Part of a small language model's weights: 21 layers, width 448.
MLP neurons of a small language model. Each row is named by its layer, matrix (gate and up: input weights) and neuron, and shows model dimensions 0-63. Each number is 50 + 12 x the weight over its row's rms, rounded and kept within 0 to 99. A neuron's up and down rows have the sign that makes its largest values positive.
After each neuron's rows, "fires in" lists the words (lower case) most often at its 100 highest values on Wikipedia text that the model never trained on.

L10.gate62:38 48 54 41 43 48 61 63 44 44 32 55 25 48 53 52 53 70 43 33 55 42 49 69 38 65 50 49 44 52 45 66 49 40 49 50 39 58 61 42 49 47 42 42 63 43 47 34 19 48 46 66 62 45 45 48 45 55 46 31 19 64 33 45
L10.up62:74 55 62 47 62 37 54 45 24 43 35 49 56 60 56 45 63 68 47 61 88 59 50 38 34 44 49 48 49 44 31 54 54 59 53 45 65 40 49 41 60 30 56 26 45 48 69 46 47 45 39 56 68 46 37 60 42 52 40 49 49 54 54 42
fires in: "of", "to", "by", "featuring"

L2.gate181:53 38 64 58 37 38 54 56 54 67 52 52 55 55 51 47 37 61 63 51 82 61 44 50 51 37 45 35 57 57 49 53 70 59 28 72 55 40 62 64 48 68 54 45 55 57 32 45 62 40 56 51 37 64 39 47 59 40 51 43 49 57 30 27
L2.up181:36 48 58 53 41 40 64 61 40 64 46 49 72 36 54 28 52 33 57 52 77 42 44 39 73 50 49 41 47 39 60 49 45 67 46 29 49 57 54 45 54 37 42 62 35 64 44 45 42 40 76 66 49 58 51 53 30 47 31 49 58 62 48 56
fires in: "to", "of", "by", "presley", "per"

L4.gate503:41 33 71 61 62 39 45 62 45 74 32 40 39 49 29 66 39 44 62 54 42 51 46 42 51 54 78 58 72 44 56 57 55 38 59 64 43 41 29 64 59 67 54 38 55 33 40 36 50 64 42 61 42 72 30 32 49 52 48 41 41 35 63 35
L4.up503:54 57 40 63 68 48 63 57 52 41 57 55 53 53 34 47 54 39 57 54 33 52 44 54 47 58 54 46 62 54 42 57 50 24 50 28 48 46 48 33 52 39 72 63 38 51 43 31 37 34 37 51 43 61 54 59 71 41 49 58 57 51 42 38
fires in: "with", "by", "from", "in", "left"

L2.gate473:57 55 46 62 42 56 34 49 58 55 24 52 50 73 44 41 38 46 25 50 38 45 57 48 55 52 48 55 46 81 40 56 37 59 57 53 34 23 44 59 42 35 67 45 56 65 37 43 57 51 48 62 55 43 65 52 39 46 71 57 58 47 35 74
L2.up473:49 61 65 38 52 47 38 52 48 60 53 62 37 41 66 48 35 64 50 43 61 59 49 35 55 40 49 56 50 67 69 61 51 54 44 69 53 32 36 35 33 62 57 41 34 64 49 41 32 46 50 54 28 46 57 58 40 47 49 56 37 60 53 32
fires in: "these", "of", "those", "with", "between"

L3.gate559:37 62 68 50 61 52 44 56 50 39 35 52 35 60 49 52 60 41 44 59 53 45 47 40 54 39 46 38 58 25 49 17 36 52 46 42 64 55 41 50 35 60 48 60 54 49 55 37 29 54 36 42 19 54 55 47 38 48 38 56 49 42 25 30
L3.up559:50 71 47 54 45 33 65 59 51 44 45 27 43 64 64 27 42 47 43 29 59 61 57 39 38 52 59 42 62 44 49 58 55 34 55 32 71 55 59 27 48 33 39 45 50 56 48 66 57 56 69 20 75 49 80 50 61 35 63 60 27 62 44 51
fires in: "be", "being", "coming", "becoming", "to", "living"

L7.gate209:39 26 70 57 46 44 36 51 46 52 53 55 46 65 48 56 23 67 68 67 29 59 70 20 42 46 40 55 55 54 61 42 60 39 67 44 55 39 57 37 64 47 60 38 59 61 59 33 36 45 51 51 71 63 58 52 64 43 59 51 51 47 52 59
L7.up209:26 41 41 68 52 57 37 44 41 36 48 60 41 49 52 51 62 56 73 63 55 66 51 41 45 56 57 38 52 68 69 36 57 32 60 54 35 76 57 57 87 60 56 48 51 52 44 39 75 38 33 55 57 56 53 48 62 49 38 27 50 61 41 42
fires in: "at", "by", "under", "for", "and", "to"

L7.gate65:57 51 46 58 48 60 44 36 69 81 54 51 53 65 49 40 58 58 58 38 42 80 41 48 45 39 37 38 61 56 58 41 35 66 67 41 28 53 58 60 51 63 56 44 62 62 56 20 44 32 29 76 61 55 73 53 74 57 43 33 62 57 48 52
L7.up65:42 52 28 57 59 64 46 42 56 43 68 60 59 66 75 67 41 63 58 60 27 67 49 16 50 51 40 60 56 40 39 50 38 43 51 37 56 56 42 54 41 56 43 30 60 56 49 45 57 47 54 70 37 51 45 51 58 60 43 25 43 41 48 47
fires in: "in", "for"

L5.gate323:53 43 55 33 59 66 91 71 46 30 54 53 27 70 48 56 53 49 44 47 53 52 34 45 53 24 55 76 47 72 54 61 55 45 36 28 83 54 59 54 54 34 69 66 51 49 36 58 27 50 51 54 48 35 56 53 58 35 52 64 42 46 53 26
L5.up323:54 77 53 70 36 32 57 51 68 65 63 48 52 50 75 64 45 50 48 48 53 25 36 61 51 55 59 50 53 34 49 47 45 58 61 40 73 40 45 39 60 45 36 36 62 34 43 52 49 49 62 55 55 65 61 33 49 61 40 49 39 76 65 38
fires in: "as", "like", "of", "with", "than"

L12.gate65:45 26 47 42 59 36 34 52 52 57 43 45 33 50 76 35 41 68 37 45 64 38 58 55 47 30 29 57 58 51 53 43 69 38 56 39 72 55 43 53 53 75 48 38 53 61 32 46 92 52 54 62 66 52 55 41 84 46 40 57 37 34 29 48
L12.up65:40 27 51 61 57 42 42 33 42 44 64 42 43 75 55 44 60 60 32 43 49 54 45 52 60 80 34 50 51 77 44 65 24 72 54 44 47 42 43 31 45 48 43 55 49 51 23 41 49 70 32 64 39 54 45 56 30 51 58 53 54 45 40 33
fires in: "of", "with", "on", "utilizes", "using", "against"

L7.gate265:47 46 36 69 47 24 70 73 42 51 56 64 53 54 71 36 68 45 56 59 36 59 47 54 57 47 69 43 60 48 47 56 51 38 47 47 26 44 30 56 70 73 54 53 29 35 39 24 35 27 61 59 40 68 56 41 53 44 54 45 48 42 29 47
L7.up265:88 55 56 54 56 76 64 37 41 59 52 45 48 70 50 48 43 55 55 50 33 53 63 42 40 36 60 35 56 56 60 44 47 48 66 54 72 62 45 48 43 59 43 49 64 73 41 27 54 37 54 52 53 43 46 53 63 48 61 53 78 43 39 47
fires in: "in"

L5.gate449:59 48 53 75 48 48 21 55 54 45 33 42 47 46 31 45 49 46 42 32 44 59 36 52 69 35 52 63 69 54 75 41 68 39 55 31 43 53 43 66 65 57 57 78 57 60 52 28 45 57 43 55 44 33 47 43 30 56 43 41 45 68 48 57
L5.up449:43 46 52 61 56 70 48 44 50 52 41 58 39 70 48 48 71 52 30 38 24 55 45 54 43 29 46 30 44 60 58 59 53 49 71 41 42 43 57 34 49 27 51 51 48 57 38 30 43 63 49 39 43 31 47 44 66 35 43 55 59 48 42 71
fires in: "in", "that", "what", "from", "of"

L2.gate369:67 58 73 60 58 44 45 62 53 48 67 44 40 38 54 83 68 61 52 69 77 60 44 68 68 27 38 51 64 37 51 61 44 43 63 28 29 59 47 57 74 50 80 65 34 60 48 41 52 43 50 73 58 59 51 43 44 60 51 49 67 41 52 49
L2.up369:53 52 52 50 38 56 49 38 40 29 48 51 34 32 42 52 49 58 33 63 38 57 46 60 31 51 43 48 58 58 54 42 47 62 61 43 57 52 43 34 64 44 49 60 54 90 38 00 53 56 52 74 50 44 39 50 29 70 55 54 67 47 47 67
fires in: "in", "of", "under", "into", "on"

L3.gate434:49 61 74 43 74 56 44 53 35 42 42 33 68 65 57 60 28 50 48 48 61 34 54 43 54 48 66 43 35 59 51 37 50 50 15 80 35 43 48 44 51 62 52 59 60 53 58 43 56 67 50 38 26 46 42 57 66 52 51 53 67 56 29 46
L3.up434:45 47 61 41 70 49 47 60 58 36 57 45 43 25 46 61 39 61 56 55 38 61 22 58 56 68 40 33 49 48 58 46 47 47 55 42 57 33 50 48 60 43 43 51 45 56 51 51 35 32 47 55 43 55 49 55 43 68 48 46 58 36 28 41
fires in: "with", "withdrew", "in", "to"

L3.gate46:49 58 64 56 37 68 44 28 22 60 49 61 46 69 50 77 74 67 76 44 52 62 72 45 54 49 46 63 57 42 62 66 61 39 58 57 80 53 55 65 39 54 69 58 34 54 37 44 66 45 56 54 63 62 37 45 58 52 68 62 52 47 52 44
L3.up46:24 64 40 72 48 36 47 41 37 54 33 57 65 59 66 70 63 60 44 60 52 44 55 57 47 36 68 66 75 39 55 65 81 64 49 46 64 50 52 43 31 47 45 43 60 56 29 46 35 35 48 37 50 58 65 44 75 43 46 40 46 57 42 54
fires in: "through", "via", "how", "from", "n", "of"

L17.gate169:55 59 51 48 44 34 51 35 40 54 60 63 38 52 56 37 46 61 41 51 41 45 51 61 42 56 61 38 68 65 78 44 44 49 56 52 35 66 46 63 71 60 37 71 62 29 76 54 48 48 55 44 47 59 49 71 58 60 33 53 51 66 70 61
L17.up169:46 29 61 49 49 34 64 60 51 51 38 46 46 62 80 32 81 50 32 58 66 78 55 36 63 69 50 63 29 38 75 59 39 50 49 35 70 42 55 51 34 31 61 24 57 38 65 41 35 55 35 50 54 50 65 71 42 53 61 61 33 41 65 56
fires in: "along", "of", "under", "on", "the"

L5.gate205:60 57 47 49 72 44 44 35 55 48 65 27 40 48 64 79 36 49 56 56 44 65 55 55 38 58 61 54 54 60 44 54 59 50 62 40 52 59 54 65 64 25 65 41 31 32 37 50 22 35 57 42 50 61 48 43 49 38 50 32 59 61 43 30
L5.up205:48 53 42 54 77 62 65 54 15 36 38 48 44 34 24 60 66 53 42 35 49 55 34 45 42 49 73 62 41 60 62 31 66 52 59 52 55 82 49 54 65 60 42 37 61 35 59 30 40 35 63 70 38 58 55 31 37 43 50 62 55 61 16 30
fires in: "to", "from", "of", "in", "time"

L3.gate401:68 56 66 39 24 61 45 50 54 60 58 63 67 65 46 45 50 56 38 63 48 51 52 22 62 53 42 66 35 55 72 53 48 62 21 39 48 46 45 45 59 36 50 19 57 44 63 43 68 60 30 36 55 51 56 44 66 54 61 59 33 38 63 49
L3.up401:78 55 57 52 41 69 66 54 64 56 66 46 49 45 52 39 51 49 44 43 55 68 51 38 72 49 39 59 35 48 84 64 52 62 71 49 36 42 44 42 41 47 61 21 37 44 32 51 26 76 44 45 32 41 31 42 58 43 50 57 51 46 47 62
fires in: "of", "old", "behind"

L2.gate59:41 59 66 43 64 55 39 64 57 44 66 44 45 40 42 47 50 43 42 62 54 30 56 54 42 75 43 27 65 56 30 52 69 40 35 82 77 56 51 53 80 54 48 58 68 59 56 36 49 46 45 49 53 54 49 42 49 56 43 46 28 47 29 51
L2.up59:70 65 52 51 71 37 48 62 44 62 61 49 55 44 46 50 64 73 60 56 31 56 66 42 49 70 61 33 35 41 51 63 45 63 52 46 60 61 65 51 65 55 37 48 49 76 61 41 44 53 41 53 49 47 41 55 53 71 55 46 19 27 35 55
fires in: "united", "with"

L10.gate16:43 80 53 30 33 48 61 41 58 50 27 34 52 64 71 59 52 64 52 62 62 35 48 47 56 32 54 63 50 47 47 40 57 71 36 62 38 79 57 38 42 66 56 35 56 38 68 49 60 46 51 53 34 49 60 53 55 60 40 68 15 40 33 44
L10.up16:44 64 34 68 30 21 50 57 56 48 48 41 55 57 51 50 61 50 54 52 71 41 44 56 64 23 65 32 43 71 39 65 47 68 50 61 70 51 39 54 49 48 47 36 60 60 51 38 61 51 40 21 38 45 66 45 48 27 59 35 50 48 70 50
fires in: "or", "and"

L7.gate51:59 32 65 67 48 47 50 54 54 52 56 59 44 65 45 54 72 42 69 53 55 71 31 48 52 36 41 48 49 45 42 49 58 65 42 37 34 54 35 55 53 65 39 37 54 48 39 52 61 64 31 19 45 46 59 34 58 49 29 58 57 54 60 18
L7.up51:39 52 69 54 55 75 34 35 24 53 68 66 44 30 27 63 42 37 49 45 41 76 41 29 51 45 29 46 43 60 57 43 41 57 41 53 50 69 56 54 42 52 67 60 43 57 41 62 68 46 47 50 57 54 43 41 75 52 68 39 62 55 57 53
fires in: "was", "most", "more", "were", "is"

L4.gate489:47 26 39 65 62 57 56 43 34 41 37 52 34 43 33 33 67 54 33 56 49 60 51 34 76 48 44 61 27 44 40 61 65 55 54 77 49 41 36 54 62 54 62 44 62 59 50 54 41 40 37 53 54 58 48 46 44 39 58 59 38 53 50 42
L4.up489:48 49 51 50 66 42 39 55 50 85 21 62 41 43 40 43 55 52 47 40 39 48 58 39 48 47 44 59 34 57 44 48 49 24 42 62 57 47 58 31 45 46 13 55 37 60 17 54 60 48 30 59 33 56 46 59 55 43 34 63 30 50 72 56
fires in: "of", "000", "million", "half"

L7.gate324:64 55 50 60 74 68 71 64 57 56 46 58 55 52 73 62 38 53 53 46 62 52 28 28 47 36 42 37 35 89 70 59 66 68 65 45 66 65 51 55 42 38 67 45 23 59 51 39 42 52 72 50 40 43 53 53 44 56 39 59 50 49 39 62
L7.up324:72 65 49 52 58 61 64 60 30 51 47 67 34 53 47 76 61 57 43 50 42 47 53 43 40 29 60 47 32 59 61 40 50 58 50 54 80 58 41 50 60 49 49 54 38 40 56 49 40 53 62 48 56 50 64 49 61 60 64 60 48 56 51 44
fires in: "of", "under", "within"

L7.gate451:39 68 53 46 64 44 53 61 62 58 58 62 40 64 24 46 62 66 43 55 56 47 51 21 48 41 36 42 51 45 38 60 56 46 45 37 56 29 49 36 35 78 47 26 61 48 36 33 45 43 61 72 71 56 64 52 50 41 50 55 28 32 55 64
L7.up451:25 62 49 47 48 51 40 46 53 40 42 35 47 57 47 33 65 68 25 58 41 58 38 38 51 64 49 46 50 50 50 47 45 54 43 56 37 52 60 40 61 56 44 39 56 56 45 43 45 55 46 78 24 72 79 20 44 53 30 51 55 38 15 74
fires in: "to", "from", "at", "by"

L2.gate562:51 47 60 53 88 54 48 41 63 61 58 43 76 58 71 45 49 54 44 33 28 56 49 55 52 51 44 23 64 34 67 59 61 53 53 54 70 50 59 41 36 56 47 55 52 62 42 39 57 52 46 51 41 67 58 63 51 68 33 51 52 28 38 35
L2.up562:47 62 65 56 47 60 51 56 22 50 53 69 63 68 53 62 61 78 47 38 45 47 60 29 49 51 46 35 70 30 56 70 59 69 37 59 45 37 48 39 52 49 46 60 42 62 74 38 64 27 51 32 44 69 76 61 42 42 51 69 35 35 48 41
fires in: "to", "of", "with", "on"

L13.gate403:68 49 47 46 51 60 75 46 54 49 44 49 40 72 62 37 43 47 58 57 23 41 43 37 65 51 66 58 44 55 40 58 54 56 48 37 40 48 44 60 71 82 55 45 49 58 39 23 63 63 52 46 30 75 34 25 40 36 60 46 38 26 44 71
L13.up403:59 30 67 42 53 43 45 35 51 45 18 56 27 35 72 40 39 30 57 43 53 58 45 64 50 40 52 49 48 49 47 41 60 48 53 44 62 38 46 65 38 61 27 52 69 49 45 27 48 37 52 56 71 69 69 54 61 20 63 62 65 62 38 48
fires in: "in", "pro"

L5.gate208:59 38 45 35 64 57 38 68 21 58 55 39 21 42 40 41 47 77 40 72 54 50 49 49 76 40 58 79 44 55 58 60 52 40 59 62 65 57 56 40 46 35 37 46 55 58 41 34 57 53 41 45 49 60 42 46 28 59 27 39 42 52 55 38
L5.up208:53 48 66 52 68 58 57 39 72 40 39 62 45 53 61 49 53 57 64 40 47 50 48 53 40 38 61 57 45 46 79 57 43 68 52 32 52 65 51 65 46 57 49 41 71 42 39 43 30 77 43 36 37 40 60 41 52 67 52 67 40 45 44 53
fires in: "on", "to", "of", "with", "behind"

L10.gate354:35 49 68 44 65 54 60 39 35 44 53 50 61 44 55 36 54 58 57 60 65 80 58 44 57 53 37 34 35 30 54 33 45 58 38 51 41 49 35 40 60 51 49 59 34 44 51 42 74 61 40 40 58 33 41 41 75 76 58 52 72 70 56 35
L10.up354:49 57 47 56 82 21 32 34 61 43 32 68 40 41 45 55 51 40 65 66 56 69 42 41 80 39 37 45 64 39 49 38 59 57 38 57 64 45 50 63 40 34 52 51 42 28 58 63 40 47 28 27 63 51 19 35 75 48 51 71 57 84 41 36
fires in: "was", "is", "are", "were"

L5.gate372:37 40 45 50 56 50 48 35 37 40 59 40 31 64 46 77 45 43 58 57 32 50 54 47 47 62 43 49 61 56 39 43 59 40 51 61 36 37 34 62 46 56 66 41 40 57 47 41 41 41 53 52 42 64 39 43 45 44 47 34 34 66 54 59
L5.up372:50 36 59 49 42 58 45 50 51 56 51 35 37 60 40 53 60 20 55 50 49 60 50 44 54 66 53 52 60 72 37 44 57 61 58 60 68 54 44 37 54 44 48 30 31 61 46 48 73 46 43 56 49 54 56 58 63 17 53 33 46 55 66 43
fires in: "many", "of", "000", "some", "number", "9"

L4.gate518:52 37 39 74 40 55 33 60 49 38 46 46 44 62 81 42 63 71 46 62 52 66 32 47 75 23 48 65 61 42 47 68 57 35 62 61 55 51 38 61 36 79 54 33 26 47 59 50 65 50 59 65 62 65 44 46 36 41 54 68 40 32 52 73
L4.up518:41 32 46 47 62 70 62 38 46 57 48 38 68 56 54 54 43 61 44 48 45 45 48 44 50 60 56 47 55 37 85 53 45 64 62 53 67 55 46 34 69 32 49 49 68 42 31 42 36 48 62 46 47 57 44 48 42 49 67 45 57 25 28 53
fires in: "of"

L5.gate134:66 73 66 51 39 72 75 34 58 66 58 40 35 62 53 68 61 52 61 65 47 59 58 60 56 30 50 65 48 56 35 69 39 58 53 36 46 33 37 34 52 70 65 60 71 56 62 47 81 72 51 21 46 45 48 48 47 41 52 74 52 53 49 58
L5.up134:62 67 67 49 47 66 46 54 50 62 59 50 40 32 58 30 29 41 50 57 71 49 47 43 59 36 63 52 34 28 54 76 65 31 24 33 48 63 05 41 44 50 75 47 49 44 38 49 55 50 43 37 53 34 43 60 44 50 43 62 57 37 38 46
fires in: "all", "t", "of"

L10.gate124:54 47 78 66 44 53 50 49 55 53 47 51 43 27 58 28 67 69 44 28 54 43 48 61 34 64 71 44 61 43 58 32 45 76 47 40 46 43 30 59 72 50 68 51 45 60 44 51 32 53 43 56 50 36 52 49 48 68 44 57 44 39 73 58
L10.up124:59 60 61 71 30 48 39 56 49 56 35 41 61 31 49 30 78 66 41 38 56 50 33 62 68 84 75 43 53 58 57 34 43 56 39 16 52 34 36 59 60 57 58 29 57 61 59 41 47 38 42 45 45 35 43 57 51 80 53 62 44 65 54 64
fires in: "of", "in", "cd", "to", "as", "download"

L13.gate308:44 57 46 55 59 61 52 44 46 55 49 61 44 51 60 28 21 66 31 60 46 58 61 37 52 52 46 56 46 61 64 50 39 59 45 55 60 61 52 60 69 59 50 65 47 32 51 49 67 60 54 73 65 51 42 58 46 57 56 48 54 68 55 58
L13.up308:44 49 53 55 46 43 49 44 40 61 53 46 38 67 55 40 55 65 39 34 55 43 49 51 51 58 62 65 60 57 59 43 75 46 64 29 65 48 45 57 43 50 65 45 48 40 56 56 29 38 52 59 60 62 39 42 47 52 59 55 68 62 40 48
fires in: "in", "on", "as", "under", "a"

L6.gate162:42 38 38 42 41 54 54 66 46 52 42 46 40 58 55 58 67 61 36 40 52 47 43 55 57 57 47 66 60 56 38 48 55 44 55 54 52 67 43 46 53 57 34 50 41 60 33 49 35 78 54 66 56 58 45 46 41 44 44 32 51 38 69 38
L6.up162:62 60 47 51 63 56 44 56 39 56 39 72 40 59 45 63 48 41 39 41 43 63 30 45 54 43 50 52 53 66 47 53 44 60 55 50 60 39 35 50 49 32 55 55 54 51 24 38 30 47 68 51 57 46 56 57 32 44 83 66 61 62 36 52
fires in: "by", "on", "of", "through"

L3.gate440:45 41 67 55 50 51 33 25 54 65 35 72 26 46 32 66 71 63 63 41 54 30 44 45 56 46 42 69 55 39 44 52 53 42 69 55 56 49 42 54 58 29 48 49 56 48 49 47 58 57 41 69 55 48 61 60 39 44 39 57 70 43 56 52
L3.up440:40 45 59 52 68 51 35 54 44 73 45 51 41 51 66 46 27 40 64 61 62 69 39 33 69 26 63 53 49 56 44 47 57 60 61 38 46 34 64 59 30 40 60 52 62 49 35 44 54 45 59 32 33 51 45 49 34 58 33 37 53 50 30 62
fires in: "years", "member", "part", "year", "3", "members"

L12.gate233:55 24 57 42 55 57 65 60 41 63 44 45 54 59 47 48 46 56 27 50 56 50 67 49 48 51 40 40 53 74 37 37 23 58 63 47 38 49 55 54 53 44 74 44 28 66 56 45 44 48 39 69 49 61 58 48 65 51 28 46 50 46 60 18
L12.up233:55 48 54 54 44 62 44 57 53 43 23 32 35 52 67 32 49 55 53 64 49 37 36 38 37 58 51 40 53 59 45 41 36 67 57 49 47 44 46 46 56 50 65 49 54 60 59 33 37 49 51 51 42 40 44 37 53 52 56 29 38 26 46 46
fires in: "to", "did", "made", "does", "for", "would"

L15.gate511:50 59 40 56 62 61 59 52 47 51 56 70 48 73 61 47 65 46 63 65 33 35 43 55 58 64 53 60 42 17 43 52 28 59 29 50 36 60 58 52 58 51 53 74 54 45 35 54 54 25 54 45 66 46 55 61 46 51 55 44 57 34 62 76
L15.up511:49 46 55 52 60 60 37 61 45 50 51 53 37 47 56 64 44 46 52 46 42 47 43 44 72 52 41 39 19 61 43 56 59 36 44 54 42 58 45 54 66 48 56 48 61 50 84 40 26 37 20 60 48 42 54 48 67 38 64 61 38 41 30 55
fires in: "as"

L3.gate89:54 56 59 42 55 54 45 36 50 29 59 54 62 66 58 49 66 59 39 57 68 56 39 56 38 65 46 64 35 61 50 39 54 46 37 71 61 52 63 40 73 60 72 68 70 46 44 36 47 55 31 55 43 45 55 45 41 54 49 52 56 53 54 44
L3.up89:51 38 49 58 49 65 43 35 53 55 24 31 35 59 82 57 67 55 61 30 53 38 68 50 49 46 63 34 29 43 33 56 64 63 33 43 71 51 41 33 61 61 43 66 57 60 52 41 64 47 46 40 43 61 56 51 49 48 47 15 47 38 45 30
fires in: "or", "and", "s", "is", "it"

L7.gate125:59 39 39 44 64 55 73 63 41 50 60 43 46 63 61 37 61 46 64 59 40 55 56 52 53 80 41 52 31 43 53 55 35 41 31 48 60 74 64 67 57 41 59 51 49 47 37 41 36 56 44 36 51 47 65 40 36 75 67 47 49 57 61 28
L7.up125:50 34 66 40 41 34 55 46 44 50 34 58 23 54 49 62 82 29 57 64 51 66 28 55 61 53 65 36 42 40 49 33 57 43 41 41 37 56 71 41 55 50 65 57 42 39 33 34 44 61 53 42 45 45 64 49 47 43 66 47 37 38 52 26
fires in: "a", "as", "to", "appointed", "elected"

L5.gate435:53 48 51 33 46 57 57 54 60 58 43 57 36 39 50 44 55 61 52 46 58 58 47 50 51 66 50 50 34 50 60 67 47 37 55 53 49 51 53 40 64 70 49 50 46 56 45 29 60 57 36 61 71 47 29 50 36 50 56 44 31 64 30 52
L5.up435:66 48 63 21 70 60 47 53 39 42 54 46 40 40 43 50 46 68 35 51 49 71 45 52 43 67 51 42 57 58 55 46 26 39 50 55 44 52 41 54 73 64 45 60 34 50 54 37 45 50 44 60 41 65 42 48 57 41 52 50 47 52 53 67
fires in: "of", "only"

L7.gate197:57 77 64 29 62 44 52 16 57 42 52 48 62 46 63 44 52 61 46 64 42 66 65 55 67 55 57 58 47 54 25 64 52 73 60 57 49 39 60 30 63 58 55 59 53 61 45 44 26 42 44 38 47 60 55 49 37 56 59 56 49 65 63 54
L7.up197:59 42 51 41 50 41 67 79 58 52 62 36 56 47 60 27 56 50 41 64 69 59 52 41 41 42 48 42 55 25 56 71 56 74 59 42 50 51 61 53 43 55 34 50 61 41 55 31 40 55 36 35 71 39 52 15 49 60 51 67 44 49 45 40
fires in: "with", "on", "to", "of", "was"

L3.gate487:80 47 72 46 31 47 46 39 70 55 54 51 29 59 45 40 35 65 65 48 48 72 56 48 43 44 51 31 53 55 58 41 68 57 54 43 50 46 62 53 61 47 45 44 48 40 50 18 43 32 59 94 68 44 56 59 56 59 29 58 61 29 56 40
L3.up487:77 42 44 64 50 62 22 40 55 38 28 61 49 47 45 48 29 51 33 52 38 54 37 50 53 51 76 38 53 44 63 37 66 39 49 44 46 29 52 69 66 63 48 34 69 48 30 30 60 35 58 63 40 65 49 60 67 56 47 44 80 56 40 46
fires in: "from", "secretary", "in", "outside"

L4.gate413:47 65 39 43 48 35 58 44 42 54 55 40 44 56 65 48 44 54 23 50 64 51 42 52 43 54 54 32 64 57 44 56 38 75 39 67 63 44 68 58 52 63 67 34 38 77 58 53 52 52 37 57 19 67 48 49 47 41 52 46 49 44 39 51
L4.up413:52 57 62 64 42 51 60 60 67 63 49 51 55 46 62 40 48 46 50 49 66 34 51 51 75 53 45 36 65 65 46 27 41 58 28 31 62 40 39 43 38 55 67 40 57 54 56 51 40 48 69 29 38 53 40 48 40 51 44 36 68 40 35 30
fires in: "him", "to", "her", "in"

L3.gate529:58 55 57 71 64 63 65 52 48 68 59 38 41 79 60 47 42 54 53 53 53 28 24 24 41 81 58 38 48 50 43 39 59 72 40 60 44 43 51 29 60 48 57 50 70 56 45 35 52 49 48 68 67 35 56 37 50 84 62 29 56 52 27 45
L3.up529:35 60 56 61 61 57 54 54 48 60 58 46 59 37 47 54 54 61 43 58 51 36 32 53 52 66 60 34 44 56 44 51 45 47 37 61 59 58 47 40 38 52 60 59 39 40 47 47 52 30 48 49 55 47 28 56 47 61 61 48 53 38 41 43
fires in: "united", "south", "new", "north", "great", "of"

L5.gate363:42 39 89 40 60 52 65 75 59 80 40 41 51 59 44 37 52 45 52 54 59 49 71 48 54 35 51 46 41 39 50 34 55 50 43 59 55 27 47 41 39 66 43 55 43 57 43 54 53 31 40 44 40 57 64 32 57 43 68 54 45 62 50 54
L5.up363:48 63 44 47 39 27 54 58 38 29 38 35 46 69 47 50 58 58 22 50 66 54 42 54 35 27 62 54 36 32 50 51 44 46 55 40 50 78 47 43 27 76 50 49 41 44 62 48 42 60 62 50 59 66 40 27 54 65 48 43 70 32 45 60
fires in: "to"

L2.gate366:75 51 51 43 39 43 49 35 56 42 35 38 55 47 40 29 37 44 47 51 50 29 68 58 51 58 47 31 48 48 52 42 58 55 48 58 56 48 36 33 84 64 54 63 53 49 76 47 51 53 30 39 46 56 39 39 64 52 59 62 36 52 54 23
L2.up366:79 47 64 47 53 60 63 46 64 42 31 58 36 58 37 45 53 38 64 46 47 41 70 62 35 64 48 56 57 80 54 63 47 36 47 59 68 27 41 39 45 53 53 51 45 62 56 68 53 44 49 43 43 60 51 58 54 64 41 67 35 46 47 62
fires in: "with", "by", "of", "against", "on", "name"